Part of a small language model's weights.
Size: width 192, MLP 512 GeGLU.
Architecture: no biases in attention or MLP, tied embeddings, normalized queries and keys, capped logits.
Training: a variant of Muon for these matrices, 198M tokens, 12110 steps.
MLP neurons of a small language model. Each row is named by its layer, matrix (gate and up: input weights) and neuron, and shows model dimensions 32-127. Each number is 500 + 50 x the weight over its row's rms, rounded and kept within 0 to 999. Numbers have three digits each. A neuron's up and down rows have the sign that makes its largest values positive.
Before each neuron's rows, "fires on" lists the tokens most often at its 100 highest values on Wikipedia text that the model never trained on.

fires on: " |", "range"
L2.gate262:474502467553553510531500542393534470485501482517451447492482593464487540465523519511494450513528462575547535512494544432490508506354546474524463586485526401524498568594477448432408497504472488459517508548431549544499469451535497525539556510457557547474525566462483410456615544516441547501
L2.up262:472489584559510455440461501522479459533503433550503516449456467480447472480464591578561532462477454561534527495532510510498522503455483433434590551503516420521480513591440461474465484589426406477502543524494567563523558609442494554494637441517489518420508534584513464426512614516458507518

fires on: ",", " July"
L5.gate336:485542470454525530513547492437556507481460577519477362446457501448547522598590442510493440495450544487464441467455436584502465500624546547524596490488444479500445438580443493568417571599477472500504502514440455475471419465479514529433543505574539506564587498511525580545498512386553560527
L5.up336:504504481535427572424429442326476490480529529504418516474494457511420548471576540513538489499454551474481508420508474463499581479500514556667501517567498420484510539505476415486621484503472548554546504477469514472464460461524533469463510522496541493512542583466402483526529550472529554467

fires on: "N", " /", ";", "P", "Personal", "F"
L4.gate289:569518535498578537541508594455500396485520582528499469458488518509515601546503503558603491428544521460438475508496400384433507529450516443462503639487521476568520512499471449435547456478485540570606532489447447515560466457438541460564498455411476480569530521533511519470580459445447550492
L4.up289:515460406475505516556480541468456417506553443611485533542529488550484412554525591525585451511565451538501456560442507461472417540446480491526491517384527481505499474476414459448576620565568384468534444578558500556458492513486507427413530521424515525479533637486497479547520460467523554518

fires on: "l", "R", "r", "L", " ("
L8.gate345:492525448511540484482485420486535481395504553427453492498584488579494495543567446463447504452545543504429460494528470474457560574484514424531553454554464523525589491443570484474521500515530545462541494531480539509517486410541495439445506413419528483502450435456551577540494518531474578502
L8.up345:478471470595513585505466557521435497460494476554479525491627493462456653526541516459519489469529447442459510488430563534491505567537576399571471485455490423483442581401473469463520440497471482467573486518485486464521467499497539407362453393483466433525504527565535520546488419484489490557

fires on: " New", "op", "en", "w"
L8.gate55:519480509593507516430452546472524459472467514516413488453510612532528505523507602532491557571552537572541500526455441499593517449553564454467527475515652509474541403573517517442574442480486474531476489489486486530406394566422537619520443427502439431560584534508505416556505564503540472518
L8.up55:463472548463544444519529546569435522456576410483426496465530522425473410532465514459525524524573480461442495549511574520491496563486498476505517546458499472521536480541569460544481526459415535517427460508440485538401482483485426486518471545433512449594564380425410488524523467484506419509

fires on: "da", "ta", "ia", "na", "la"
L2.gate304:502492499528402524477487516554456516554466413410485493535520559439462459650564462556482586468430578459491405567407467546514451425561516475585454523449456568551529573541477491483446551493530532512509431500584447504557495438483541564419482555507480510542457532475505538498496552444439385543
L2.up304:568462477599361620565436484426531561492440584389501402487505508524581546448460535438501558487502475382465533498541574594411561497498468547438558524441552534522490443563549468539515504521460493481432546470488507488588499525444545489478503533518509508542550525505456511509454545406342493554

fires on: " El", "il", " E", " research", "e", " Go"
L6.gate192:506483553492596454556417490575512536478469525444433395501488467504570484521487500522466414487478503497448521485559559557466503538522544488551531497491583462484469449445573441502557536525456415472487443524483464444520513462507506433610522438555598545517550478472516570532545580494493483493
L6.up192:419527503446592611418401498487445411473566410627510462410504556512520552570460461545458487523476467449474563486398518444513452537522548462511519540578555498449468498530431606570405493493546468511509552394573479499414482489578488551531415472484474525507534482495437532527564525495546494520

fires on: "."
L2.gate298:517580471457440410570466478517563469493585453518532450542526430454498519508450472386439501527514594490577481571506476466528514537526429484501454576508398420513439561471368433470610492430505550442482488469572459508524534494475533578511533508518458485583407453533507488524471577521484457546
L2.up298:478579523489499450433391481534472489520497414441506543439542492538487542558505463501491456520452472526587499519622537439508517608483485462460491541456492444542456544515424436494513502396432511404552591427529468472507475459490503601552582512496506598552445455567513527501491548489578495551

fires on: "ed", " had", "ated", " became", "ating"
L2.gate448:519520494492573569406477550504385577555484480438500489518484593491452421455502476544509480585516504455492545431535610558485365455396531427431546363430556491480559508500548563586419541548461525504468578517598502461527422472573470509416540534517438456522598545518541406527480556446567507370
L2.up448:470574521495580529492458519520369558581506515504576487509463529507460413448488533532516450649442482471500446482513539571495420537404532497460548438479520515512483445481590561583444474593496557473466537544518526522485435529504486529482586484497507496461502573502513428528473549443566482343

fires on: " |"
L2.gate96:531466502532464407438520415587464486446480441511592483437454505518548536551533525453464474371453576482549445571502509519474497571503506562432476526558520490464461556483525525504434532588515532498494599553581438529424467460606431525547505463543549441555570497504408573492393521486513499533
L2.up96:347416475472494537549468495540483419480460451415427604470597582459557517578503589550543467500498532511476487503506495443534486610391437449404553488537426494522535500461546557414514546521465467501422528579603540535422493525488440497546478498564439477575567494562483530503456556507473491528

fires on: ","
L4.gate131:442643481478511502538494490532507560465370512406555365603497470495461586567423561491530514545465540556468482474422565531505510437567503534547474544478470546492423442477533488516446571546509494462491477491435510563532513509444575476434507505547523514477492480514446491547487434482512558434
L4.up131:399575521504524554458518499476520583391461525468524488542524520411507618572519512453517482485493516478545550477430508475511475602439473511464480519534461546567450487569539390490497608531488495435532492491373517471569401526557553542468487461534555465527431533498494496494481509464535543440

fires on: " f", " F", "F"
L2.gate61:508513467600501516442456519474545501488520491480556489478446444461548588436593481586472509491535531481530576522472458478550581610460505470599479518448460512558450540510389512518597482484510556423541506518471484403459465447461538534559473480517535522552443515542527471475562464446402441473
L2.up61:439439514551500490498501565494563490530523493516534434505436424441546596506574484557595510508485498412558624511474429526510596556485457468572466557488485497533420557473438489537563442506493500426461482576467502421466502390459535545578521529480477485481420485569524523518550496452458453490

fires on: ".", "\"", ").", " that"
L6.gate220:538541504346525442410475479472504480461441534536551348425466534478553465432428440488506395517436554577459537491533512475535453419574526494599472582489430541504531546469553517473421532502433553500499536551429515517505413573538509503476492589540413513485526470469584470482523463526439467574
L6.up220:569484533513525595428460551553441495533482405468527476542584482532498502460453452548545398469479526416514555621539528527436532546598570485532459470393494516387493489473458427525436468565468522524444467579517482535460424491413463448463524530544599458566386512465550417525464467502566427466

fires on: "vo", "f", "et", "d"
L6.gate131:464600566476481538423579520463371535477517395483544512500473522536522471505499468487469503536465550424543526465563510495485547510494500629471500481526612510553521520461471582554511547476547490569512528544482520526448490510525548479511444461507488465497537456468436551519472458476408495493
L6.up131:481519483542553472475405489496461489468493566463509476448567484409519520557525505546483459501591576560485487504474526601400471514544461491490460499520571452522462492483516470584488470519448447550506474602572436470426439547410465560584545455585524449551477573536579460472501380420462536512

fires on: " and", ";", "ment", "s", ":"
L5.gate263:565509538506580511466509531465470471516535461584464484543548466554553544493388463562449535594531481433379497522528451522482459551508528426491480489438409649481391537529534477465480481465432448588513520582630479485538518440529497477534478537499405512503478500472475505571434488537510495495
L5.up263:505440620479487608493587570470510474453481583503406532469496417507417476386513593502558569513519577514518513491479526550561562368537548551500466502433543544498471454468512401547518494597458495487470422602509592548470546467473492495425489436525480535551513543492491426489447497574502504561

fires on: " 19", "19"
L6.gate128:493519540568465533511576366464521582473416416545520518531588487533471497396504507500530591505523579483450484573496622567504365480532468497604537549557532439551443570477507541481438504434532489502450501599570521458522428538508491513623558479513511463555495459526526534456536503512426450496
L6.up128:509517574455583384508540536509485460382481464575530474537511431507593522462520468520442474596567474520501569554468434551525539426495502455644523495435516510568447545512550522534398556471437568510460514419541551538517545496531477454614557445417541417527476522459582491380450491474512449601

fires on: " played", "oc", "N", "ach", "n", "ally"
L6.gate78:458523501476543476582457463361505509538477417494494542482540427513529625495513520611656523480563473599476575473561442487478514448483509524528532519506542643456514512520488486507427462553510543436495510488464455531475480540494548550527466582396400481482501531467473451473430533510473603552
L6.up78:441426476488435475557505427416538445501498466527527551488468585517527602499510491569640534475600439612486552406536460485467551520471490519529522511476463593474580524383514415586502505512470422421552541493423404532581589527556526449534440560411414511487574538477487522520478559500459516478

fires on: " a", " |"
L6.gate32:525493493496566534510466395490538560572438528530490429509532440403481407475525449515578514470526471541528527482539499471469488435583459569548560502506409596603471554516467520531448435495480494516561517588439504508533427404515541503467432572561441520493480417491551500493443537506479561508
L6.up32:497394514541545535493504551510587506470554423520564455500558432452486470514502534588431508510541461498539328470560519498458441541464549422521485435526511450414446481496507532481535406428537529546458527443509457408466461583587464469544487411557517490487480566429495461499479506511466465483

fires on: "o", "e", "le", "ive", "der"
L5.gate242:532523367481519604504472516490458529504570432497559455488575493534491532497535417455581494509544483455520476538415475491536550411474471564491444450540467527564518501519506518506546460499532418534431468458468468426552485509498524498617602542459435467559578543426522601553468541529628526456
L5.up242:434528479506544524478503536585409454513526458500470567448470500515421532512481455629473458545487535532511472551536531500459522613505548478576540465535481514521498486439445469513422528428518537435530531474404471424486500491526448520498557584445545455522592508464526529552452517464526474497

fires on: "C", " C", "ri", "per", "i", "N"
L4.gate252:550525463442533552501458557494459459515579482501562505568461501554443461470551493491530476571462553543414553535490468413571453614488469502455499499562481465471598506570433548485458523503477462485560484527415449490521486533611472488450554542377477451576530476538458569441468515505520500626
L4.up252:538525506492546506420495375387531454517499533559485440497466441508493545545476510515515450431469566498479483503504454510619522521507492412479505538474486487530581587494445442451539558567469500412564516478407556531596436501531474536463470552516437462517513488484449456460521504453478531546

fires on: " |"
L8.gate5:508464427523486501456467484481565427496356494434486607513498504519490446506403437507596516458457545464500459434515375513479473523507547503494454483425480514534529510541453534554389522585528577481503583518458554527501456525488406477528451531472548501515525536499567565539553484544512460612
L8.up5:531483536520446555532556440571508563520459505500536425566516475462526442521469480449455464438551563508519514545435496498501506525491473371524421488460550453523492509472533569555414463495463495494510611507499542605549473602606521555625469529484490490434602556475520505515405487463426411429

fires on: "ment", "ward", " years", ")", "ition", " government"
L5.gate259:417497564458441571528452500501461549535527567489578451399453554492551607519568450525458579532519517504462448483548495478532451419427504437485542479414484539496474525469401433490523482441443531510527496628468448499446477521536531465519598464485520500532387510518513535579535538389401632457
L5.up259:556568479560576497497566503526383429551467463534475402443515454481403405575556579463503563475539491562551489515481578544486561395551570463548498458529524448461453476526505479472558443550502439654541523508576461534493456430560533557539508554489475480522435509418446449539449499676495467505

fires on: " 19"
L6.gate49:497456439441471500523513493576527491443503495464559482575482429388481445463490564478525568483446469459503553480440486479434417564433499537533448515506510481464515453543557535515421491508508465556525496561446505472535392571457437576493479482492611458583486456451413518570446497388559490515
L6.up49:430463485545524465565525512453525462579458486505487456436502477465401517565566494532563576525486542510509423485507514470504524538494503479551516496530508442490531452462434521486435417479546522486508510453576477469545438521448504460441507412460366647542486503520539500471581439475600622539

fires on: "s", "ed", " was", " is"
L5.gate254:550535570508471455472569436467560472462581507565507530486442518523571619481428470542513523547424484413501520427507488395507560501531459437456491541514446415519448504444526496505483538512496530501429503477581469505505486539441562371495528589435385581452412391505484435516458569526520525554
L5.up254:645493528507489563490455592541502495566492530495440465439526479559546585525419484472439457506538533603564470464486423531517552427532524487514454517443526472382505543508574480515502411519570516472554567501495451455487543566566390507478514402521439451428511492471506407539497390470509542477

fires on: ";", " |"
L4.gate67:538554493527543450426462551465586405485512474487520491559486509473507436602504481400522430473424500571524543537548434511496476492549517445471512523483470516602451612488481472500439439549440408493604510527494505454591411569533378517557435453405506484488613517465429509529504549500412569441
L4.up67:523518547485491498498552470543550607457580486418481504462441535440490520467484469568521599515540443532477538506513501463586604499562420475404442492504495456507443527452528436421489473501460534469592458512466468528419482515379568503479472559454579449477498571544584515478385437453467568507

fires on: "\"", "]", " 19", " 16"
L5.gate343:388480523469502455511524421493404451506473520679505561469454468520514443406555494460414541407455592527514553460460577555500448515420465514482552467500525463514509516536468586532459571463442457556493442482594581549400385539523504597551491505451569491509542507528456515597457423507469555510
L5.up343:479580438540492434435518612548518481485502455591496544451478583551488583572521447479502464514487490527524523429436606425451529473503440495422494509521531507471521466423498582497481606481545515478585546513578498469481516579426538563570508542403449585550406448463566568493422441528483631500

fires on: ",", " |", "s", " m"
L6.gate194:469475466579499485531516527495534534449478495463552429429563492469491492526480497475541615420392486528556431482533573483628406550598456571565459500509561469541514510563511438574471617489506496466554473524462493560508411529470481457512508518524457484458482489441483625559429439443491431471
L6.up194:473510480550399559488495476453460505453406463508483493422499518404537536562445495493528470489501594513429638528464474508536570530591570554540444390454511523564476487449493440430506528486582543500443493495498490471435435470517475530534494464578545460534570560453439432465541447509471501474

fires on: ".", ").", " |"
L6.gate447:480470461471524555483434562571571483544450510543484428433477487518583500418487322374476506534565472463566603498557505411520505444479425461658513434444463526543529583464501659524469545499477411486553494470492513600467479526516520477510456556499484427597444454485556390546582502513519508456
L6.up447:489511429510514580443474556546542449559529513565427419515428478505502478525424355503515487452598489526602588472588518479508453472528481475650517393425494481455491503521458513534521502552422480456539513423401500627513465566522484537539463500536528458588399530502536462594519520452498453519

fires on: "er", " /", " a", "a", ".", "as"
L8.gate315:370579516551508479555593527499526497491463490497539475510583475489495553504461501476472569446455533527515553491544571475508477549429579532484494470430554462566388456395501548439543536551500491472404645541458542541547427596531607439495485394465481495524510501536409451540617512498494628508
L8.up315:590499488524491455476466517541526478533497488437439491510490496613489503493586473526528516518478494479393475527572560525558420509467517434468553534444496469504561534538520413436469444415517474527434425620455510605514479489516484554466474549487541442412362523471548406504516428428500481606

fires on: "in", "les", "ure", "ce"
L2.gate331:467473494470467478470526631584530497467544507501445452573431539444477457516567514463468492613528508552477507591533446499529408531455461518484513445470481600586529586445503487452475436621548512535474514492575470479508473488531441502505521454492538587534447523479422435484552454386544545535
L2.up331:444451466426553468470414561501498491470526517562444463563354514437480398532596501522476534519499461512500437525521502478487399547497484584585407427500560575568490546494518500434573525523485550503515515484511523535530565431525420538452497582453509492581558508476467408494586560526475528567

fires on: "ation", "s", " Sch", "+", "tri", " h"
L4.gate239:492568460556478541540549422471554456461484535506579512487572496492514493501522468504462502391419476453458517452478442528544546418529506467473626500545536497399502517500506521527489521514488482462478596493519569540493499472531546563530470464498537442458493510447483533403526438471457545534
L4.up239:468552412517456542535472510553570508536539523481543553484526430549569512589493474526466523467540510456464432585509475529494441482516541450404411437579448488514505495483522507550537519572507480554427526589510488454438392440524548591576443516462504433424553500485486615525502442610451519517

fires on: "t", "ep", "in", "ward", "On", "In"
L5.gate350:479560397460508551567485561524435565558482457478512446417581483538496524504479506582562443505570441468528535530515565510496511454520486481573517474435440555479466474545508542399524479421439404372521526506456408415555548584517518455479514514551459503531471569555565434579468503518534381504
L5.up350:541618502455477530553513450553420529447590511527478504485481568468478526512529452494555533506528428470439485587524464483552545465431483485504513421496465549486394429483566471467430514526494490471511532352538551486353447516528533576481452479526525571609520516507565469562531494388521420482

fires on: "la", "c", "S", "all", "G"
L4.gate157:542529505517482586371469436570446463562453485451445523568483499473526515605450505542375484465413576557553530512585456464505537517519458500529429518459532534487537603521481454537494557519543481467485463523511482456551521485458469554533470418508558543591518531459471605547537421421548509523
L4.up157:475412454516497519481478534523614511512476544446522463572501498410503483479522619436542536467520474475424458497497610556498537434538494437491566502472530516476446493470530526575473482566452479455425473455451502521478563474478588459512516470459479623418514473614462449443634555549490559639

fires on: "d", "per", "p", "f", " B", "ver"
L8.gate420:406473493595426475497509492560380468438427485484468544421430513503557481433502521453493458482453571475533493569453361496593442591525613556453529465483587509530553543532515487505508523441551406436561494489451502491449519522499603468463614362479432463496474501430486476521517493505504480485
L8.up420:510512445526534515482426489466522469533584459435595502433464477399507416470438503477452547421468481484469481619540642478521500467482495483462479494416519403499462488574527535557494607473509443500515487511531410527399431500555518474569518453518541472543520491472605493564547493505482454448

fires on: " |", "vi", " Music", "P", "N", ";"
L5.gate72:478550453539481477576495478415447486470500462463471591491568464593570553501478482529520481468556521492463435493503542414419440488475548438516422489442483406394584452571469520535549467495500409489502381412494470562510480439444555487566524505418567498473550631590522540436603508449445503483
L5.up72:510477527541617543554485516542457529488481424486495446416467542471476511498498523553568515559550408516481397499371443537486485500474597489466423529455444502507514436494535444495479541483555478377519476484451508515485513433424492480409451430471486575565441549577522478548541455511495596551

fires on: "t", " –", " song", ",", " Star", " and"
L4.gate179:472478515470624480391535560523515500498479464513473522508510554521538467533462561505503500507444385484529527554456537437509481468455578535529442533507487620403503532560386529533427476508445501457487610528577533550514501553517520465505547443484503513432500431514538506532455624514531537499
L4.up179:436563596475528426532526514502464592548518425492489509465531476503527544488450514474513564487504560577516441467410474480508475529518590450616465493470454491466537411525551445533457469468515504575488530449583506470491554492550473569454488486434537585494456496454616541546492524430480450537

fires on: " |", ":", "und", "ance"
L5.gate396:471440450513457523473600508527497510519494463505554528599427490460540563518505502498488501436492495497465514582416418560507511491544537436499528469517533377386437575548553564627520494510550456532487534443541567498507459605452476531496486458475470475537513485453504431521398523539522509525
L5.up396:525525524425463579527531469476448527471571438490522461503486552516476439562434519450541587461472531541465559411489469467475483556590510459536517493553564529589484548494503465522502440404597520538477425488504443421555457438422522461512509411526439534570492536453478592486475483554499441475

fires on: " fa", " de", " a", " De"
L6.gate53:615577447507480545479593559463546541451484483508581465482439381498482441518482526564501552537517512433504492488497568487537526528428492522481438485499437514552620474506513631500453535502454522600498581567511451499448478518464485449472456477550527502522559446505534492532511502470450514414
L6.up53:453519508549528454514504623481631525506462542488570429455483412570418462534523445378495526536451486525469461450540581516479478538428465496535444526544497497490485467396521501441421549490465482471526390493435540494457483495540427481424453539544598507432562514420442476553564637511543505528

fires on: " f", "age"
L6.gate104:512477508570485500493494566434578443476513416430544500591501510471559467485483493409511539519509538484603407483508439490495589450502467427485483533427570448448469532457533476566537524524520554402574546538491527493480445531452464450589537541540567493572433509523477549621613376489452491439
L6.up104:463463466535522468389462505480490528539578508539524514405439542402441468606498525538496456477455440501505473536562444448598517526432499514471602439494431570456487580542540466476543450495429513508455485454527502448495568524454524577523535609529451556477499536538520554580609571606395539517

fires on: "s", " All", "\n", "l", " South", " in"
L5.gate485:488540463546438501538491534419500436433433512484558466438509515505543580433465421515539513470428513468508522573455470488526549441441555438479435496452545577624447399555553452496518498515481551538533536508493480510542485579560554566471486378449515439562489493478532522522500489404536478502
L5.up485:509477510457521544471535532550491479437473422498479487560521548469475429424506478457578472485413418503565573585490473485469576442434490463458486546549528472578520472502542577540491554495500550542384553449517443470423506533593547535526528515526517451410481462447513568539557441452588472419

fires on: " |", "u", " on"
L5.gate295:511486539524520546516513449588517460497480463407487512512372443422487448561543422527523531375511564538490520505544489463483480486491554497461457449538421483470465472514457578503465511464542484495468473512454488434474474453517497543546449474444490509444617426440452513532528537562461604565
L5.up295:486510446535512519493452452483590581471486483466495478528466417494587500521464585531465489440513383616544530518403422524539501539424461417432480531508461460486500526573511547440534471466492493541416481573495525496501506593491551488541513479419520425488526587541582471446497595561442531491

fires on: " |", "co", "le", "o", ";"
L6.gate497:539538451508483556417469431540491451493431597562599539466510568490462572491522505427450478480453503463448456510391560392540508511428460521449540478441593497464413524518452524403483418504508405449524516610451604419456546409558437559573579503478559495454490478509526633509408457544624509557
L6.up497:489525421565483452464511482590554481481485480448540525474453511478568528501446567511476522580373604491602489482372522483489517492495418506466470542555517527376458505468511551565431529319494470449543507538466486537499577526576555542491530518434599422465449427544527496560484564495504594450

fires on: "er", " American", "ition"
L2.gate209:455470625537449521605559520504467467426494550472463458481462488574597559478412443506519573543453479504481595389452518566461501522470520499408450577441567549480538499505526444488539465542485502583484550555530472534551477542500570485473476480514538424480503443508477551522494461413501414541
L2.up209:458445547459532453443399530480429552518479476566422465521499509464532449547429537474546532595549562485486493507567524529517424529516497547535481448497568586564491518571471493430547564542539551500520441529515472579448448477591583412546446431473567475629501413536454545450530626579554479516

fires on: " 0", "er", "f", "a", " 5", "ed"
L6.gate366:456499429463515501491533493555438520496494575520481627500416503505457427498507498469483500528493492497558517538489555465557555471456574479506610576474626506501429527470400508478526509543647513485483490556494414541479424444471586559493464382457510470515476504575495575342473623492467498431
L6.up366:485478423522411489430434518492540525438484522411506439558522407512555545544529475552486436494496537514448372469601603563498489494473511526490512499521539458571449538432480500571461469428543447548462473537510458468564589456407510528616521429464521493549507449497577590530504456470428444542

fires on: "er"
L2.gate10:475476436589567494560505584398470461529566512542504533524444472471432562489493466469537471517496533484420476584439559513508540528383583439547491496427475426607507546435413459412567499584565565564533551595564499492437484505452497546528505416562532519417526507526584504536557540423475450447
L2.up10:535538523495506540487504504601429525542461500476433472523559545500455541494557532549467494606573455468523427398586405581572488516472516504468564442403471518483494548574573472485507524525625443534560490544501394498531514493510495438568478468451476524445388478471566479478500467498575490652

fires on: ":", " of", "s", " with"
L6.gate13:552583474444392503397535554494534614517588531580476462537473486534512500461475554559551486499445516455472538527425545500521559485463446492467451499501506500420482534551527489457491452550587436465410579491494531442494495474541499449443508590362500544463495491444445479468391495528600449454
L6.up13:568492480530438385563543440536450409536562484475614520519481467458479518521419528502524431466434463455557507532503674498473551498507509501498471574461476503584518543549478505489560457506478470439495500496552467455523455587530547505515469544484532490406527414510444440452543539475561494364

fires on: ";", " –", " |", ":", " by", "-"
L8.gate58:491551482405470554469495547497541525577521446534497488616515428481587544535510533457556524480397469417506520571475462501513543533485484442445547467547493419455467582422496539515539473542497480502457488453519516549458471501558479465575469510490438397557422418471583565545442507576398510493
L8.up58:534495569445516482487538493544547466541460372524480573615541576572525487464521567537485605487403475451553548536509446513526550467465493460432476567466557562504442556482491520526467457551456510484418470510448497597599431474667443512565513560535519430554466527445482449489447429466549539441

fires on: "da", "sa", "za", "ia", ")", "ka"
L4.gate18:515448405510460491482471511555491471469548533446508503456527517555506538529532455488483543476493493441475515516425481474542491528451502501569575560450486510519514528487585461391513569574430585530450583457570533542450540465398519502496456608473479411509446497459468550674534476457393468425
L4.up18:518468431501449492462483431503540530467501377483468485471612481507497544555403439446455561577480494506568516521492469514461488500569548458570388560444554564518427535532533546483615446474436491449473612420514555565550584475549541543573421496490561467460476516516615485525516542463392580546

fires on: " E", "E", "e"
L5.gate371:455420450464609509546510496555499551570490522539470372488466526567548500456417505551545486465482519415492488399456530620491504482504583549508484427563549532444419571496521535503541535588452488528521433543522462514537443447498465490640577500558519525491555466478457586415455463557597536441
L5.up371:536544398462530588454572489482491536446458543531444489439533403478488550515503533578563586486394470478414494631444533546527496493532537544587481506506438562478436566559632481513519478635500490467418513420462489544440545496462508494515518424603526532490419481470560554509494481504479479501

fires on: " that", " |", "ite", " fa", " called", ";"
L4.gate78:581549444558469521604518498545469543570572482373400486520573479558439455556575510548422584545455482562527476512493437548481477534478546433508505525491486535500535501494494418542550482445483465474414495467487472380448532424428537512514482542509544550470488541515505421591505471542425548528
L4.up78:572519443541434521605532520525452504559573489412455487567559504497516461576603435518449586492462468477502498587448461565466454540449585478427451550485437549503485448457487417484522463430496507478428540549524540394402549451400566513491472561531528583486457514534455403506502500540431529595

fires on: " be", "M", " St", "8", "ñ", "n"
L6.gate174:564487466501506596414444471568391406529446476517451538444468457591514495503545451543563468448511481501467537467532594465512464540466431511543500480509456444433499490499553509586545489579407498489490483437571427507474469491457577426491578558490533472419464497542472553560461561462513498554
L6.up174:572407496521501508533461491462498447526503416564516564432486511511513476502441477480458461544460429550501468458607462597481595508446432511562508461525435531479469410587451513479402574576520560416475402513461536443519535471478452449580483509434495550486447541562539465640526561360527556523

fires on: "Japanese", "ative", "way", "i", " law", "leg"
L5.gate311:476496510442451479560599438469490467470477478534578501517508466490363414527447613497543484522512457450492567521509449474589533506521445492572473514506458522593550509498520492416476528511543482514432558511545530551521489590467518557515573530544507457499537511387447493526516509398447532466
L5.up311:478460552527407492485488415474540511433525525441592461484565434462398429567529583554484473516460470428521528551537515382497558552546504538548564523528489567445588462507578465486497509462444611490566413508540461479543490471462466609546487492446453470503406551436578501566496556460503495377

fires on: "s"
L4.gate211:517509483576446458474491470488567370471465481511569449497519552377523548457490437519466582542534480419526429409431499434532504433453581483597510503521527475529476411455482423510521569482478561515480554524541598485605452548546495545482528530450499528630493488456413463506609484484557564491
L4.up211:584494461451566554510404429525599443544458459440480550561469435485535544506456472496500411535506485403565460517597500514552408532507564535491466541542442422499450580417517521468507444412509479432490549481451439503500510427641471482547434482571448451537498526475556538564523410556560534497

fires on: " An", "N", "ru", "n", "an", "tern"
L4.gate389:427541471449515593539532547426505547424439490515520590591500437510466536524506577486554491581481501558450536510510465476520462578506516489497565518510520459487484512549488431470479553469483565490529521443465516547518527491481500639497478541583505425524573550470472462506489397565395492485
L4.up389:557507608478463481448491523421458612440483412550460435493542556494576521535557488543524555510463477505447500451510468496543491412567472550536464540542417554496533494455483521541503417525488447517520492543532485481522409546514480536449602511397365523511539480493560465516504497551596486485

fires on: ":", " be", "e"
L2.gate163:523478458452455545505545552518496439518518389583482476527465511475597553484436489524401555538586432330519520525476559541419503442616408526534524486376465408465473546529516437493561545496475448489559495545578439520512577494512523475519571480531463532435470450447503576550495469528407573585
L2.up163:568482465494552526501411536464419417490494450528482552512500471382500435517404517534429471470537460549440552602460534577470479507530430632531515544511477564488452508537648469538425469595498458483533462481511563460546494519528482488440463514424524527425501546542474529505469499461506608545

fires on: "rd", "unt", " (", "r", " English"
L2.gate13:526499388524416450482528366559481494434477552449498562578468516507539425494419454503574532478484496497456407476490460548513586475476493507488465496475458417565460510564527401429459470538478454559440491536542464503550535472522488383581473491548452448561505493441533500542497437444564491529
L2.up13:539538481596385539486537466508554535409422484509444560569524385506503594486433484419543500442477475533471532441516469598426569521446453446410395496533433425522493506470490542490488461498453497539496499478576490532513422456555395351549452442560426476532540507483600448467530410402441574605

fires on: ".", "ence", "line", "bor", "86", "st"
L2.gate386:419565433548508546433398481552487537426536454417499446554594372562351468552555500519521466498474484559586500497515488590482463473378503516437504472450393486427455472511512582582509492529553559572499525413522542511503476531524548555477645505468450528477393393508496504524470512494431394512
L2.up386:540531468580524537447530525550507501494459495434517572477534395590430529564507451489509518480515562542558467496486564491502536621425469428391431493514505466418551417454415460529462522439503579550530476419530498534413522491491554555534545535499424524442492345532481546545392464443485408465